MLP neurons of a small language model. Each row is named by its layer, matrix (up: input weights; down: output weights) and neuron, and shows model dimensions 16-143. Each number is 50 + 15 x the weight over its row's rms, rounded and kept within 0 to 99.
Before each neuron's rows, "fires in" lists the words (lower case) most often at its 100 highest values on Wikipedia text that the model never trained on.

fires in: "year", "career", "north", "is", "born", "century"
L2.up299:47 48 51 20 84 52 42 82 51 58 42 54 54 40 28 52 64 39 45 54 43 48 59 54 37 40 54 39 38 32 51 36 31 29 39 54 27 51 28 74 67 26 58 71 58 55 66 42 77 65 34 43 52 47 43 56 59 40 72 32 54 60 62 64 66 41 44 56 57 50 67 59 01 04 57 62 31 73 50 61 72 54 32 43 54 32 91 37 36 42 32 42 80 48 34 70 32 57 37 72 62 51 61 96 49 49 26 55 51 55 44 39 38 42 50 31 58 39 56 51 40 57 40 42 49 34 42 21
L2.down299:00 53 47 94 19 45 52 23 36 60 33 51 50 41 60 53 47 59 73 53 51 70 36 32 42 52 39 54 51 57 68 62 57 57 60 44 57 55 33 39 36 67 52 63 39 52 38 41 36 65 57 70 47 65 60 41 59 40 41 46 42 38 36 41 55 64 52 37 77 31 51 54 83 87 49 33 56 27 73 48 38 52 73 53 40 48 00 47 61 78 51 52 36 73 58 39 71 67 55 41 44 48 63 27 42 51 87 69 35 65 43 44 67 73 40 60 48 61 52 57 56 51 57 45 52 60 60 69

fires in: "several", "last", "long", "seen", "longer", "east"
L9.up179:46 24 69 65 65 75 71 61 52 53 18 43 41 32 50 60 29 59 55 45 46 33 45 47 48 26 72 52 31 59 04 60 54 58 58 44 21 45 61 54 45 58 59 42 60 54 61 43 60 58 59 39 50 81 42 15 32 66 80 55 59 46 58 44 39 55 33 55 72 37 79 50 72 68 38 38 61 47 72 45 57 71 44 40 54 13 41 31 72 46 35 57 44 40 37 52 59 53 59 55 54 27 72 40 41 31 50 57 57 32 24 53 20 50 50 26 48 29 68 35 49 56 62 55 43 56 45 68
L9.down179:74 32 50 26 64 45 75 18 66 67 31 39 53 53 64 51 91 42 43 70 49 26 33 48 61 24 34 56 49 20 44 48 35 31 40 61 49 45 60 34 42 45 55 92 65 61 59 54 55 48 84 54 43 51 39 83 29 60 33 53 48 53 60 53 35 64 59 47 64 46 60 54 44 66 42 31 56 49 58 59 57 40 68 24 50 49 64 71 33 42 49 42 59 70 62 37 76 60 56 54 49 59 40 43 66 35 43 22 53 29 33 53 47 48 37 67 25 61 33 29 42 58 49 61 46 71 46 59

fires in: "it", "located", "general", "romania"
L3.up195:35 50 59 49 56 53 98 57 48 33 41 48 65 53 53 42 20 68 56 32 43 56 49 67 31 35 52 57 41 50 43 45 58 70 73 46 37 53 89 41 66 60 67 45 54 42 62 73 99 67 41 72 92 41 53 39 44 44 51 46 57 56 53 54 48 73 64 64 51 55 63 39 54 51 49 35 60 52 76 70 43 58 27 56 53 42 43 13 15 27 42 66 56 54 36 56 28 56 46 52 49 30 31 44 39 53 60 41 51 40 45 62 36 50 49 38 70 56 57 42 50 67 63 68 66 43 12 38
L3.down195:55 48 61 60 36 61 64 64 60 47 43 69 49 32 61 31 77 56 30 45 55 67 42 45 31 47 51 50 58 35 59 67 59 46 52 78 45 76 40 43 65 55 53 32 47 52 51 52 52 39 26 65 71 62 47 45 49 42 47 23 65 73 37 69 49 68 56 69 32 57 30 68 24 34 55 29 54 56 61 57 64 73 23 75 43 50 81 44 58 66 72 54 67 47 44 58 46 47 50 44 48 50 46 34 46 19 42 47 45 21 71 99 39 38 60 51 67 60 19 35 40 42 70 29 66 57 19 38

fires in: "or", "original", "him", "organization", "organized"
L2.up202:43 72 25 73 65 59 54 38 67 40 70 13 45 52 53 34 35 41 49 33 69 50 49 78 74 54 36 62 62 29 39 27 34 57 34 41 43 71 59 47 84 51 64 40 68 46 57 50 35 69 55 41 61 46 55 67 54 41 61 40 94 75 55 33 45 52 52 50 44 66 54 36 33 31 31 38 65 75 73 50 23 20 44 56 52 35 55 34 51 70 55 61 47 33 47 68 55 46 43 90 82 34 49 77 44 44 44 56 76 60 56 44 50 64 41 62 35 39 48 46 49 32 45 49 61 42 30 75
L2.down202:35 36 40 36 38 51 53 42 26 16 43 64 36 64 29 51 61 80 42 47 47 76 52 53 40 60 70 37 53 54 60 56 62 72 60 65 47 54 78 52 40 71 43 75 47 45 33 61 69 57 44 32 24 57 43 45 45 33 40 36 27 41 29 54 31 57 53 73 58 51 33 43 68 62 68 27 67 47 30 42 45 40 48 65 57 39 54 70 64 54 87 44 34 33 68 64 42 47 22 74 35 70 38 42 60 62 50 59 63 60 48 79 55 46 42 32 38 42 62 37 32 54 29 33 61 46 56 75

fires in: "population", "family", "species", "popular", "special"
L2.up58:33 66 24 72 72 56 75 56 56 73 41 32 59 46 47 58 47 48 46 67 44 57 46 44 65 31 52 57 32 56 30 46 74 57 44 26 26 39 57 77 60 50 70 71 34 58 80 70 54 73 51 49 60 57 62 65 38 55 61 53 79 46 51 59 34 57 66 43 48 77 49 09 45 69 51 33 22 55 49 55 65 78 49 61 61 38 40 56 33 59 37 73 51 38 35 70 32 48 40 49 52 53 37 52 47 49 64 37 56 17 13 48 34 78 34 46 38 62 54 57 69 50 49 65 80 49 34 60
L2.down58:00 63 20 76 67 49 58 67 54 55 52 29 62 34 53 64 44 62 36 62 65 42 40 48 55 29 52 67 48 51 44 53 51 34 46 00 39 52 47 72 60 54 65 67 40 68 75 67 55 52 50 34 60 69 63 53 49 51 61 45 64 36 61 69 46 42 49 56 45 73 52 32 34 48 39 45 38 58 52 49 47 34 27 64 62 46 54 56 50 52 55 64 54 54 26 71 49 53 53 53 46 49 47 56 44 47 50 54 51 24 31 05 38 74 50 55 34 56 44 58 53 43 63 58 56 40 51 49

fires in: "such", "released", "release", "important", "includes", "include"
L2.up262:17 67 53 42 42 55 59 51 63 30 48 55 59 74 43 75 51 50 54 32 70 45 53 83 64 46 59 66 52 42 38 34 24 45 25 30 55 11 53 53 31 64 48 45 67 43 45 62 60 55 47 34 99 39 28 56 36 39 75 57 40 45 39 43 52 39 63 32 58 56 71 52 65 44 57 48 48 30 51 31 42 74 61 24 53 48 53 68 49 68 14 50 63 68 44 61 57 45 70 63 47 11 50 66 45 77 58 44 72 60 35 58 42 41 45 57 63 39 63 82 67 49 35 65 79 64 34 47
L2.down262:08 50 63 41 49 59 40 32 61 37 52 47 59 65 51 66 53 57 60 30 57 43 45 48 90 62 36 42 59 41 22 41 33 54 42 00 66 26 68 45 40 49 45 55 54 43 21 61 52 64 54 42 91 45 29 41 46 58 78 40 46 44 45 32 44 46 55 39 51 42 64 65 56 50 72 75 49 32 43 38 24 49 47 43 63 62 44 51 51 32 59 45 67 61 45 43 64 61 60 53 53 44 70 54 68 73 60 52 60 24 23 16 54 32 43 60 63 53 47 47 62 63 44 68 45 47 39 42

fires in: "such", "is", "both", "between", "behind"
L6.up225:44 35 55 49 57 44 46 60 51 59 37 42 66 42 44 44 52 71 38 34 62 48 65 57 42 60 52 37 12 71 39 53 53 45 48 49 24 55 70 20 50 48 75 23 47 76 75 55 53 65 44 72 60 74 52 40 74 62 62 32 59 84 49 86 51 24 72 32 60 38 71 58 69 53 42 50 58 32 53 39 45 57 42 48 42 37 56 61 40 17 38 59 59 94 48 42 76 27 34 51 43 30 53 33 51 32 74 39 36 28 48 58 44 58 43 51 52 54 73 29 80 53 38 60 37 63 50 62
L6.down225:38 54 45 41 53 48 54 89 32 48 30 44 42 65 65 37 62 73 47 47 58 34 74 71 23 64 33 53 48 41 61 54 82 50 54 50 76 58 46 20 35 58 54 69 60 53 55 39 43 43 52 44 27 78 53 66 32 56 33 58 51 48 62 00 40 28 57 62 73 39 53 38 77 74 75 39 49 31 41 63 31 59 29 40 48 41 43 31 43 42 51 46 57 48 57 54 61 33 77 52 72 55 37 53 75 64 64 83 37 62 44 49 80 39 45 53 34 77 50 36 31 61 56 29 38 46 32 40

fires in: "several", "seven", "seasons", "seers", "see", "sex"
L2.up199:29 42 40 73 79 77 63 47 60 54 52 50 57 57 45 14 25 35 42 53 55 64 25 51 59 22 52 35 43 19 32 42 44 60 36 15 67 80 65 51 95 66 68 40 46 70 49 54 50 53 67 50 56 63 50 62 62 38 69 56 81 38 52 84 54 34 70 43 63 58 56 64 69 55 43 15 25 57 57 54 33 69 65 56 75 46 30 56 64 50 72 68 49 33 40 60 35 40 47 61 54 42 29 47 47 47 48 74 66 62 56 47 46 49 48 30 39 31 54 28 39 45 53 67 65 55 68 49
L2.down199:01 37 39 65 67 62 82 48 74 48 41 29 47 48 64 43 42 45 51 52 43 19 33 43 48 34 54 43 53 38 47 42 51 52 35 00 45 52 41 48 77 77 59 65 69 74 53 40 65 57 66 51 58 50 56 37 53 67 56 69 70 40 49 37 50 44 74 36 71 35 71 42 54 42 35 30 35 75 66 42 41 65 42 66 57 51 24 54 33 51 46 69 73 39 56 72 48 44 51 56 56 51 54 76 60 57 45 66 65 67 51 11 35 38 32 54 64 64 55 29 66 42 48 64 51 62 48 32

fires in: "to", "player", "play", "played", "school"
L3.up89:38 64 56 71 78 73 77 57 60 75 37 37 33 42 50 72 52 61 65 27 26 48 42 64 59 42 26 52 52 57 34 62 58 41 44 38 36 68 58 55 50 61 40 42 65 58 62 71 57 57 21 15 54 57 47 73 32 24 56 79 70 61 28 28 35 45 59 22 65 67 64 73 56 35 44 51 56 63 78 36 57 46 45 36 55 32 40 41 26 41 43 43 51 28 36 44 36 66 45 43 65 62 60 74 44 47 53 54 50 67 32 55 60 51 58 32 73 62 48 26 38 46 33 56 67 61 07 64
L3.down89:63 57 43 92 52 73 66 41 52 78 34 25 31 45 88 62 21 71 56 54 46 37 53 55 61 20 32 40 58 60 62 56 36 50 43 42 40 68 50 56 53 47 48 47 50 53 42 49 65 52 23 50 89 54 26 66 64 67 39 42 59 48 36 19 56 33 70 50 61 17 37 61 20 27 61 66 47 45 44 52 46 40 40 50 54 35 35 55 57 52 32 58 33 50 49 68 31 64 41 45 58 46 52 63 24 35 70 30 49 66 39 59 28 62 63 33 60 46 31 50 53 41 66 40 68 31 25 37